config = dict(
    n_layer=11,
    d_model=384,
    n_head=12,
    n_kv_head=12,
    head_dim=32,
    d_mlp=1536,
    vocab_size=8192,
    activation='gelu',
    norm='layernorm',
    norm_place='pre',
    norm_eps=1e-05,
    positions='rope',
    rope_base=10000.0,
    rope_fraction=0.25,
    qk_norm=False,
    attn_scale=0.177,
    bias='all',
    tie_embeddings=False,
    parallel_block=True,
    init='normal',
    init_std_qkv=0.0371,
    init_std_o=0.0,
    init_std_up=0.0371,
    init_std_down=0.0,
    optimizer='muon_variant',
    lr=0.015,
    lr_mult_qkv=0.4,
    lr_mult_o=1.21,
    beta1=0.95,
    lr_head=0.0417,
    grad_clip=1.0,
    warmup_steps=200,
    schedule='wsd',
    decay_fraction=1.0,
    decay_shape='square',
    final_lr_fraction=0.0,
    batch_tokens=131072,
    seq_len=1024,
    doc_mask=True,
    train_tokens=902600000,
    steps=6887,
    dataset='wikipedia_en',
)
MLP neurons of a small language model. Each row is named by its layer, matrix (up: input weights) and neuron, and shows model dimensions 0-127. Each number is 128 + 32 x the weight over its row's rms, rounded and kept within 0 to 255. Numbers have three digits each.
A block is one neuron, or neurons of one layer that tend to fire together. After each block is what it responds to, as a language model described it from the Wikipedia text at the highest values.

L3.up47:100141113118107159147121168080138178179156088160145113131124114155162095138117151158092102159177124069111119181085150107094171094139111112132108141139175143078211123155159058113086109131100124125090132093099083102075141166203199105144191149186125157093142076206136099152136141061100096125154117126192150123115165138142203136150114145125164084135153134124155128177138176101170130149172
L3.up352:080152082122102110155097144135076103104143065117110148134138119166189163078149094106104124131125136178138186133101184148168099120161161145091161092178199137114107127132157113120152118127097062148176131158143142192168105199167186100133130147104131131082112086138126132133156167107138098085095112098132106121113131154136115147096136108167080112161120142099076142120148134118162102104106
L3.up378:094132116124144168130131098144111183111136097165091141157149156142121120081121160143086107113110109168077154152114076111166158146151117171146104203149129115056186142100157102132181146125072117145087089092158054145113130141180142179186113111143124113112131144128082119104190126137087139122110117118089140128110166078183122096123068084092143033095123128205132153093103198102107175103233
L3.up571:116129053148109140075223122118153156119121126150096104174093115146100129123114126170096109107131130078196155136106149061156119087104099137117099122109117151094183130130143077124122153114088124089076145109127140111154125169184162097165089095119119129176126102111105088159110128058140147129154124083157104053100119103070125104178152093104167101119104162079142111094098121204165139135129
Single digit tokens inside numbers, above all the minute and second values in geographic coordinates (33°58′0…6″W, 41°36′…6.3″N), also in years and measurements (2016, 6.3 m).

L2.up518:102136148186096188127144155160168141169128126125111123157094085101113017093037168100114140166037139116117116119165126123090115102160167153104140094070120101128081167133152134168159154122087089095154158123200123128076120076184135170106141126119122178114140156117181128075093155122151166086166106139146163071149148133134126096127118099075149120103141111155129161080147089134132102146124
L2.up624:122137120143095217125143150115112182114103129077138131088092127152147116147059128148134154129110147168107137089168144127131122126125155147075137154112135093171201064144161151116160132181172118206120092129108132197154159124163145156120134140082132161130121170083090117102082120118159140149118085115153120155170158127156171096095096144160106134088151086127143087088164133151172065130157
L2.up627:156165141102091125102177141127046119154131090094163139103219064044147128120078118116105172083086136159101123111174133143122130173130092088125131106124064122097100141164108146144136095108122115115099128169109171115150150055111132110152164176170098142070190147145155131088124142078153092125066108025100124163108121170080136119126116092171137111101136162141043108101129138120089107187113
L2.up684:190131129191160182109148111127132141183103150117127136075160125109190126144125086187118153107115077096166094153159202135117044094116138184078120095097108153125123159134137131149105146140135147104112051165104170151114128088162127113090149130136125171141089145160115175097109096080102151134123115081102123136164149110119104120092080155101172081085092140164059130090101093142145113110108
L2.up1071:104132161090104115098154081110126067127099116093108104109176079128090059173061195093158107142118160215127070164146117196127093137144124109080102100159072083146146162129190183130155131072168164153099097097141142183142148132106109093112148171104146128097119159195111082064140065086151106119199140122097137176107154143134167125121083115086137178189091217154105108121065124161139132098123
L2.up1215:167097146182167132129112163136096052105133108145135180113144142126161048061116147100060140103119155190126135174134144177122116117121157134118121185152130180097105129157071115102162124097109149139114188123114128142086122162123179147158197155160139126124117101126079124133181127164116108164155150134159142046134101120089146092130074113122137148119108115079164204059106102194118162068134
L2.up1331:107131173166088111137180080180170155161113079123059150117101109143169160078089135117159093111110157136133090118085132173171117134155063153092137089128125114132149158073086160161106149098158121175097123135175126102154152166074153103160111144129129145136155160146097128091205145186094133122065180141156140110123122200145136038089066091151181152150138155110160117101151090043156145149207
L2.up1491:136155136120111178054158133164125154121192134123062143069101077126167138108097136112138106168110116137159099210185184130117091123122045140063195086153139124205112131131156119152092177158152143117119093127136150154110160143158165155112163125156113147120162130146115105089156170123152128121155128121140154134112103127151132114060059094115170087088110149119185097061129110109150062138163
Mostly a word piece or common noun that a suffix or compound tail may follow (wing-er, head-quarter-ed, rule-d, occasion-s, letter-man); also "even", "media", and the minute mark in coordinates.

L7.up19:128105088116110074124052106111106125074096159147174208196068163136061173088195181140141122168126125098194102162138204107141120164158107112146104120113137131104082088120124177108134136147157071123163108145153169143110118072078135133154134100132140104128183152116135164150066092128109092101186067140073131116170131105165136189104131167079148104110164149139174055138098102139084103166158
L7.up1246:130088161144083135122052151176137161124144215137083123078073122121099143164138155123096129175158173162202097205159148125144067141091126070115126118136146120148141147121166107157078142150145156114180158163135112105097169094121164178161113125063126137127131101128046111139131127165121099113145160095131136126131121162145112149162151131156113121084080179111155198133180082071134114122174
Hyphens (sometimes slashes or spaces) joining two parts of compound names, terms, or ranges, as in Smithfield-Wetherill, Lab Co-op, and 1630-1771.

L2.up179:131141132155169081135129125089105084117111137152121055128088156142119180114103148177114079140133113132173123141094146190145139142113113119172107146105117114129080098134164064090163191114106137182159119116145163146127064130144176104151149090169126157088114150135101126113104123148155110094156171120069133128086152089084105124090175100181096138122112130143144144120165116194161105174162
L2.up210:196144112133148145082102158111145076143159093109117100078166130185148107186099164096120068127191079055115169159138146142134067118139143103197138194169147103109147121150148086076076177100073123139104080127127236195112107143149164073104106120138085140096081179119142108124170105127145086092166124151063112152110087114151148136119116100127124103150123120121104120119118096147058120132131
L2.up260:159147192171148060120183126051155157110123045073119096070110092096075174126130158125147094166144049109108111158158150122114078159103134092077148151138076176123078092156110109064065104129114088149113083151147157161161187090124106122178097142109118131152132189149096185160109162130106117139121130066076150126193091107107127170078126171127089144089095132084072133180152143102146122154086
L2.up418:131131142105145123135092157103098113082106146167106107137141090052122110106127108169120098088128171098123129126145084139137110131110131139104126118132098189124089132143059159155107116178115155120119173106117184105150079116158140120100124106135206083110131151137171124137086141095084135107107181109118142158118150110109119147158168097144088129099153125134181174125134196106150149086093
L2.up479:147168105169154124025160140114111070094163108111118118112127196141136104193135113103172114191181103086125126151141145128101175153129086074223176140102098108132070131181153107143066147098159134135114160128178162123150128114144120124127058144106146150131095136150137184146085126157137146142127179082140092133148121147137105156110150127146134108152107134085098070178139114164126085172142
L2.up632:168140121127162077131108082133138139100104095140096112173135108115165133050085218120098113076143104155131145134150139107181099150133138122093116144089097100111133154117178145098101152122123100128133164138086143122099086136092107074182105069075162088104125150132125105118147083128146109098097132108094100172158113103072149092079052120168159106103146125072170202171159102120101150159154
L2.up1122:141157188166115159078127138126116139093109147171107111104153151093112109129118161120126153192118101097105137122126120109099131124107168086223183164093107138188129143153108089149117102120122149093129188144133159150196094162118199099159065139122123151080103128148186118118132115111141124102128107058062067145140118189118180126149132111144087136097119142153150123119122174172091091150124
L2.up1132:134118131153091060188096127112111142116164127137114117101114102089071165132103120117129144145120134126116166109175149140109119145082129067152136116140150123148066097106065083133189134155121119147177161191159129117130076148058119134056159172147108163131101140147065173143188133100148118126066185144101097135107154130082131099049162094130087089115069146189099145075153113147150106139159
The letter s as its own word-piece token mid-word or at word end, strongest after "mi" in mis- words (misdemeanor, misplaced, Misato); also plural or verb -s (receptions, retains, News).

L7.up764:132222157145155144131073153150151112164146066164091071072155140084100139131143132172155136128072124061169149133132116116178170116131115179129123058076165177115170148181096155099093141167146109160136133130105146103171138089127128091198123117065097031129107151116107105160166126073145140125125080144064147173154132148099162137116103107139132129158114151133048096105113125147100159099098
L7.up1250:091198127107168102107075193074137157135134100181164086141162133129191149113107122140196130133117121106104143152106112149105098142205122141084148125087110146129111080143135144118109166092090126145180069126078114111116082099079146104111146150093157155095121133118162073127105154105135176102137095131159074134119107112074130120086113107122121190103198135093131082114159103134167135107074
Fires on words that come right before a bare verb: infinitive "to", modals (can, would, will), n't, and adverbs, as in "refused to", "don't know", "will eventually return".

L7.up1160:123118113182081118151168115168148139121115113151177081147165122126082099156118144149117113092136112135093105123147111146095133112153110115134124150151102158091068165102090076171099056103152183221126142160139195168079184139208135083133099101076107078132130064123080107140134119139164113112183208172140184120090096172132170113110157109126145106170164157073148081130211087080146111097181
L7.up1400:128078104114130061151093129144140116178159079151140164134120106154117066117153175146056131185120121139159133168162139101163101170150111130197227120136122122113127137103136152115103149070157142155133145137099192100096145131171110131178126128081119123128135095134118141110140113127100125109163153088128098125117130169064134105102156162116153179190154138114089098149152109134132145122104
Prepositions, mainly in, sometimes of or at, after a noun or verb such as headquartered, based, located or community, just before a place name: based in Cochabamba, town of Waldkappel.

L3.up275:128158170103076155108121118132110132077166091173182115143142082110114161149129118176151154160127130145061073149163131156160079110109084159156140167109097109145183150132200082139117119119087111153128106121099077116089087126185158148075074179125150080141153134105150120150157134137119121111109086136160138102126082179136137112104149046107178158108213093098130123185163135073134103145124
L3.up1187:114139142114141097138150118092096159150109136154175082160151142175168169153102099161093079137148142119163103153138122202191090100154171093150154148113142184193170125116134083124107158197142133123140151136121180143141120114183151134151132113125092099145114120122084141132113136111098149087126102111095129132137150147069119068094125120129137173106212146147146164176146145114139121084153
L3.up1326:119175145139189167058106096069112135140134096129106091096129101095172163157156131144139194140103103136167116128124113188130107110097124129105163142119085120129107151179151129148110195117205144141140140138140115140141127087104157152157112093104142099159155111113109176149148134162125166125138077047130088125142175120146108072105133125077149155166112127060150098090178142219107104086054
L3.up1446:095176144146118120107149143095106147102099093173171082185132164087175089108091110108141140086133079115098099193114130185138129044156157134186107131104149122116137168136100081126180172117131122099164117141120147166056067190133213168174149119167158132120111080093137058140188128097111154105135131130132097097183184116149170102114087103154195145137151136105180141120165110205159135098096
Degree and prime symbols inside latitude/longitude coordinates in place-listing tables (like 88°30′05″W), plus weaker unit or score marks such as °F, +, %, and colons in times.

L3.up30:080138129102101142147103142089151172171147152107172091118182154091149102084097168116119138119120151139098154094095158157071095131126135158135097085109086114138173107149105150158159175111088099177121108059169172163143086144183057092184153167168165134143080090136175132118079149144180131133178141177117127126108152150119178076134100103073132041098097122153171113084084137080176120193128
L3.up573:128099136087092111118120120185131128143114143158122191168148097064127085104123115083131106081126116092107223174142161090100127079192114083138097126054132177084121105110078127113151136095101141129148124160147067097117171121105089146166160101176119149129126139141121106159109118153092066134153159121107141107152096129127183116178107114080043219101154125155127171135143132093175167151137
L3.up667:144118097064171097129154121132165112131129126101117088129139104143151088097124116107139171113077105130102182089150132100110138149172068127080099168121098110137135143097132070121088102147175101161113159119106126117098104139107092047158127100137177143118047120179130125135135127143155140153182216155166143184196116178116125087160119151115088113097126120103145110137132166127120120124139
L3.up733:084141127149087121138108083146168120158168138101156104086102070106162147148189223155133127147128127031135039147130120144121155142161135154115164080152145146094159112103132137123154141181121102114142123119160122114095100131144096122132123163167153144112118094144138131143109103127142083071149193106148175038065085170116203124125155148093173140154130140101167095100084089117109147169150
Blank-line newlines and sentence-final periods that end a paragraph or sentence, just before a new paragraph or == section heading, especially in sports and career biographies.

L2.up257:080115145123128206093153134102167142087150076165141115145110109143084140148121182125144149074116108103133115098195088100155123143106145069083110158117136167119229162124103104142148080174147094142145098104111127146127115191141115143169161131143158168143149147179075104168217084066166191178064099141164147086097172140128166095083103144125107096130087116089112168149056115087089132135153
L2.up347:095131157133126232165131118122091145126131102198096135080113084093149149079118096121152109146162124130176134202150132154147115148115150184086176155163116125147137162077130100083122091135160117123135138091167048095120085101167141138111113150114112127082117113107117133172140144131081091115122158136126085093089133148114109178168123080124161150184112196106179182141133105143117163137105
L2.up601:164148152140099124109135116190070107135115138166164086118110136107127119117151135160110120151111084110129144109150170109144105042191169088133110080110101144125160133056181084118086103152107148112098159078107059184155083161120137148164107146149138050060133131108135112120120153170119119131103124100132138090096192157158055140142040112116066121144140157078130114107114189104099150145194
L2.up763:160147109151130144077157067115137140167162143134152096175100101085119113145107123155140162084173122124067085137174091159117082114113082155128156151164112101127140131129191112111123149138145125180097081129105107169130109139115021158135165145165136105124158110107123119130114129170133132135059168140149164111125103150166122058105124061180143123139158210083080077162128150072120146164140
L2.up842:087111175168115155142109151129127136109124087154125152163104153181153107077119131129150145197131130126169148156174143148146137137098138131125074149093167114122156154141122115075145154115094107113147115131186091096075106090150098124103129192147118089118133082161110079146138108109092132121168133098112135091150163166161194118101136121156116137153177156113144144087119167122118172115209
L2.up855:137131141142151181096159127111208145046102135108157140138124152130123076133161148136114120137173143075089191121205156094158113159085102094145100172126183101156188136153093080129148083130086111145044081098101110154081043136145114098132124111178121151115083091099162103113122125122146101123169104143123115119063148124156106096131118113114131104115044193107141126127108154088119133154143
L2.up868:089140173122116146081142194126073196078138104144133095126158106101105101068135078100196182170126136130125139164115020129111103170153113109173088138166155153119141114141132152126071113097184200136132092099174073144119124116162120137144137177166098139135139178165128130139118095101181125190113088105142125105093174174123164122096133150208099148210126108170081088103147097160161123095064
L2.up984:113099122156097090062167185132054139065140136203053063123068110092152110131113089086136149096098131097118142137113174084093129130117076104135163159117168150134132174110130102116172138116131127088115106159162119204131123170138129081095107118118074121106157078061102145197193145100139090137162091115147186143136198167122112158160121156118115079136116119123186133146114138167114131063101
Mainly the ° after a longitude number in geographic coordinates (121°18′, 88°31′); more weakly, month names in dates and names after numbers (28 August).

L7.up173:131101094113093100162140134173160173102133097098145125103163118127158089140104138162079202163104171140137069196135214071129086085133122169133142152146109151171095116105112153162125141124108126104187128085211134092151147097093126115120145130088098088117091161164139055133144207102092148100081135140130122098119124090134158116202136182082166192114092117115161186133092126158103070127152
L7.up1093:190183198073156133162146091141072156158128122142164149125189131122150138143118132157178152156129082139163106193119136120084119165135137097124097176084136088137154143067156139099104137126114127144088113059141123106178188141092083102103102163160175159130099130110119205139100097073152162157132077132107087120113103177151107138143166139155127069112096118179178088119140076067138056132114
Second digit of the minutes value in geographic coordinates such as 39°56′ or 34°02′, mostly in place-list tables; weaker on mid-word pieces of foreign names (Ro-sco, Ál-va-ro).

L3.up657:090132119119093153064124164122170120123120147142130123122173142130123079131084128104109178152136160169164142113136144156150122127123133120142178179118110091137140158153127107102115137157163080166131111118117128112046132200148111113173143136166116132173134144174070130173160116123156104129172172146119168127127141136129123100113201082109149169112044106126123131120092131118119137126139
L3.up709:143112152094108134051099132125138058137148185050078120151120133121152131109091098103148113142131163162087076106126145101093120131168138098153151067162157136142140138178140132108102146106135170198077093155153112173088117124132165177097107120124120106130123125127090156184137159041113146064174152126139182131090108126123135126089057128101119134083054160098147129165132146162188118132111
L3.up1081:123084188159102113145148137177165128090135199155118100142113115155138122167122146112169150124100123133183153152105095136132093106170104169123160088138113089103133138143057091148141169054134130125114112088167157207071100095114118152193243153152112150109113106161082123094172075182137051192107178118079145117157133143145169095121157094112111136107100079114158142087085126121141057038080
L3.up1426:133124129181125162115136146146132068133113101113167075115088092123097058124083117133138134103094129107137120122086212124140136133109104234115144099150118153071158144116129091138128142077154103134124116110141122153084043121114119097170167130126102117118139094133059155141079153129158129138155147156159143095106154118114115105080187132079166182113078166124114138144144126135124102109128
Verbs and predicate words right after a subject in biographical or sports-career narratives, such as made, played, led, took part, and present.

L3.up188:134139168136170157151116136084161136113063145125150158135165146103101085143120095045185082128134072055125138149109185104139160143095151110091179138138137172148085126186127149136106160212122105124125099147152171129101094107066115118119128093083115082132167094143174153100111117148109100127113065123094181137107164126077110107141124112066124164112113084112148112158144084148142129087148
L3.up332:152147151140115061170134137163144123085124140101153167121121109118139140143080107107157090189107152111113141087119169175132181095140179095100192156173179136167144157123116108128137156172141096099090113148096135128148168148081193144145111087138123128147129168143115147123124118113090134163123147147137135093151099117107133145136172133113166135141099155083088114152151119133129128063118
L3.up928:130201140066117133142115120084166076083129105122108172111103124127104060114133152080142117151145154062114168142155105101203120146085159080089115126148124130019146126147105159103118186165095065136106099076153133081126103149145146068141124141184144083113160120146149134123075160131094108087099114154132121142064134082157120118135123154145132163103148189135150082170129180130129090103125
L3.up987:138165113126101150153132132161147119087161111121117159110111124093095071145110138140134178150137144114101161125165176124151161125118137077135116161137149055159153100179089116175166135228089079108124115107138109152134120077075154176140201126132153078192188158158106144183122116120086186154108127122136143156140162061146089127115127150138118097125180135150138150209152120142151113074092
Third-person -s/-es endings split off verb stems, mostly in plot summaries (realize·s, get·s, put·s), sometimes -ing or plural title words.

L2.up131:080125132189099080167155095112130128116106131133121135104155119122134134122094139149078186162186102134150209047205120159163177153108086119139097119088125201170117151170102137179102099112193035121126099143147158126152157060116138109190067136116094116113130106104132120128164126121151159119117089095087129109082150075073118140116086171120082112076118204159182117089147101181086134083141
L2.up414:119170163108097141100155135133111175095135138088115128147150091132118155107124188134136108161143129128147133124170118136127108138191056113082132099086182132133131125113209077117169153117110104102129067125148126198132103160141137086161127132131139156095115142155126114058126138106154081115113176122146115126171137156070069114159123134156123135184169170123152125153106199136113112136061
L2.up886:134141067073119128126107100181082153124132147112151074127126143179131125140128164135101111146104114114123105101192149135153112163094114176088142150141172144121135101122154132151151105130096123148106132164182110129118057122112136137179112108136120106090082119135197084119218129071134096151117156129161086117137163107154125198137203125177143107132137135166135106120082132141108176082110
L2.up899:125167124030136176122142093152123152088166101147108127162137139110136162172075145161135175084113190097090128095171119106093099103089139116106133169117167119125093089093051087119097112099122095154122148164109133143111141098093112106124138135149128127080106164145174120150128091128171104156124101177127105169123121135121091119156131158129160114158161149197151139138108115097121143096096
L2.up1003:131138132099132142107151154085053139101110111153127112088169153110118102082092156137162145198195135046138081144158178152144124143088129143046117088115121116159130121152162142102154116134085049174153105140068131090149154119048085137159083128165094126136109137136129119086101147125157166108096148130161100133145182143073108200164128188153097165153100107136204160110114122125076130100159
L2.up1354:103182128195108087120138139086153090133053135142118156088084142102140189114141159137110140113125082158105128181080147132125076166134181087145179104137161148108100081113142125091141173049147121162122116105142089080128157165174180110183171138084120099098148120094130154154145168123111175152059161107152114133120212126082089171133130144134064166145125143108071147095179134128097157112096
L2.up1531:108129130092078120178100163156148097170151134122116089133173100158140128126137157116104194219115089084070144043126113107103112183113068110124116095129151081187145070116148135147160129136132096142158188189081103118124142102089137113162074160136127102094103130129148063112109147143101142148098170129144146174131138142074152136119135133144089138167140104126180172151147145145158088112075
L2.up1533:123120159092160153191115088166067179140124151132133126138111125129107141079118101170211137140071103144190100125153128153116112166089136109126120115100165175104174116104129168047148177145136119111126126151143142075155143130134135074128148104098139107177125128114145101112088131104141133077109166184177118142153202150123126133132134109173116168108161094112135157107115164145096065113094
Modal auxiliaries and adverbs like may, must, can, would, just, only right after a subject, mostly before a bare verb like "be"; weaker on stray letters and digits.

L3.up325:124166131196108125113163167161143138161083114157142147143168128157101147158163119132130141132189158122119205109165052095132182211145131173100144083110135122174157144166159132169140133179112130109149153158089122058156211137122119101057075120150155078150119071163156100096122084095106182167134103144099124101137152121129121123112156248108154136126133161158139086103109066162137115100186
L3.up1334:135134103101131084065073191145145133134160109160079085131150119198096081147160081126111179184137142161050126102097123143150195139092172062133153116120155148137103180160138137163132140115179066131153173161113135103122123131145126105129083086118124103064123079065096151107153140101119160124168119104093114147098178119145121147087122097139083140140101103102124113164110147155152149065146
L3.up1404:179147104143119057175170063123112068145114130126121122115078084134118088092092160225099151148137126155087186118142131127139134116158086116139165142098167110101119133170136115144102138083107139085118143158143122112148210125166122111129124147093187130115093155170164136067142115158092120091065146138119137124141124145146130199166152137121142203159153101115164142114168063132106047109070
L3.up1534:097212110099137110089104153100160180076127153151133128079135108201108120131070140157147137148132153141132145102102222142104162082141142129069122101105105153119200135114194101149188117133103116108097146130119102079136123164113120081128104175112110094145160129126121080099137095144127146119094085110112146148103147202121133164136165140103130132125109125041134169122121196120095086144144
Tokens inside formulas, code and technical definitions, such as exponents, variables, $, and "set" or "represents"; weaker hits on scattered nouns and verbs elsewhere.

L2.up35:123174100159124131132089117161151158119120119101141090092188190129135180152191098126143099165104149118183156091126140064135138137186175150135126152110085147152135118072108122184083158159129116061082164150129132140092138174117155094120145147156124148135114065175123080158137127158109134164127172137150076036117092139132083136149132125112192152101066138091134123101118102058120106137204
L2.up660:043142131160118176091134132116039177168118069180148125148132134177146117096141128121105074120147130108170133096111139094164135121074118109113116120164135151097177136096106119138088115115111143120079090148121147143151130165187167095161101161126092121110139134155107100126118119049124073122109121122147115080112146118154099136138176156103170100095137150163159207107114154142139146135170
L2.up849:138143123158145137093172104123123135069123065112088120113181135060131097114154160123169167142100129113127145100136134119110075076133139175132103105143097130138172177101120124176168144091093144124156157102163145167102167131169130144113111124175132143117158143119126152143080106102122105172074151141131168110135072191049188192135190110110129084136066165182130080107157131064181115124109
L2.up858:142111137153126094125145136150131141058146067148090069138103115176105107095179136147116091097121086093112146151179120108158118090161158173161117161096151173150056110083129097164141121140099138095141121119134139145141100097150194127131094179140180139119103110152123121113174186117121153117141087053082132177124119183143144135187143137119094146072153162101140149140084128169114056145146
L2.up1201:128133082122107163090101144107124205113158041162123136158083148134210104132191179112097116152165105111144137138136145139141166103189189154120068110127123133160206126080125157139114129159058116145180169075109119114115118168188186103138155121124130066146120134133135113141122145141134109085106151132108113147110180209124131106083120062128124169138135102094116175081140136108172113160141
L2.up1237:112106185137130145157184188167146097099120115147145112176164179100120091143141157166106127140151132122151119103100125180132173091159125143113103116132070102116226170111181116171193139143090075150160089074098112096145198110201147111122114149155137167168124130130111176137072137084076110165081083153149105116126129143179103190132147109208112098145114125160098106059128119117137117121108
L2.up1399:101152107103116185097190194125147168113095067097122056184152150113104063061120108174113139144132151153194127133145099108150105105116163129140072134164133177117159095112118066135169037164195099143174086114181110170159098148159123133134105171164132136134127107154093111183164177118148129185140082072121112107159237144108126174154142152149147082141119131167114155120102119154099110179147
L2.up1436:115111121156134124111153135125113169061101114150164069113077189160086132100119107175136121111191162075163195130140156077135129114128130173119106116096189194108162088114101062141111117112104168106140176069167069089163164155154174139115085132136118152144123124173118129151149122119109119134092140109154133114106084195129117136127144106135114083125088159143106134131180100122152106147151
Single digits in latitude/longitude strings, mostly the minutes or seconds after ° or ′ (34°5'6'′, 94°10′0'6'″). Weaker, scattered hits on name suffixes and brackets such as Jr, Inc, and [.

L7.up135:145095137143136098141133094110122097119115098106112152168109115112141089126104142108118131098126165121135097135121205070122129189148059112125129124133125148124129089168169119101143166135121122124162080129101139138127103135205104108144094112087153095150150139119067134153168153125082146139122136144130176100171160142117145129129087170118133088144174117092153195106116116102119121127164
L7.up1274:157094145105099195056205195115207063198156116118103129139146138095143143141136098111102122078179104118111125113114122101128121184129105104077137179105090140091149096146180090133123067121130083153153109155156138147130131176183102110084119162130110121127142105115137126078165048129098125133077055177113127122133115083055118130133077139111079154155128129142141164094061156117145076121118
Short word pieces or small function words inside foreign or unusual titles and rare words, e.g. Un de-ssert, Kokoro ni Su-mu, hi-ber-nates.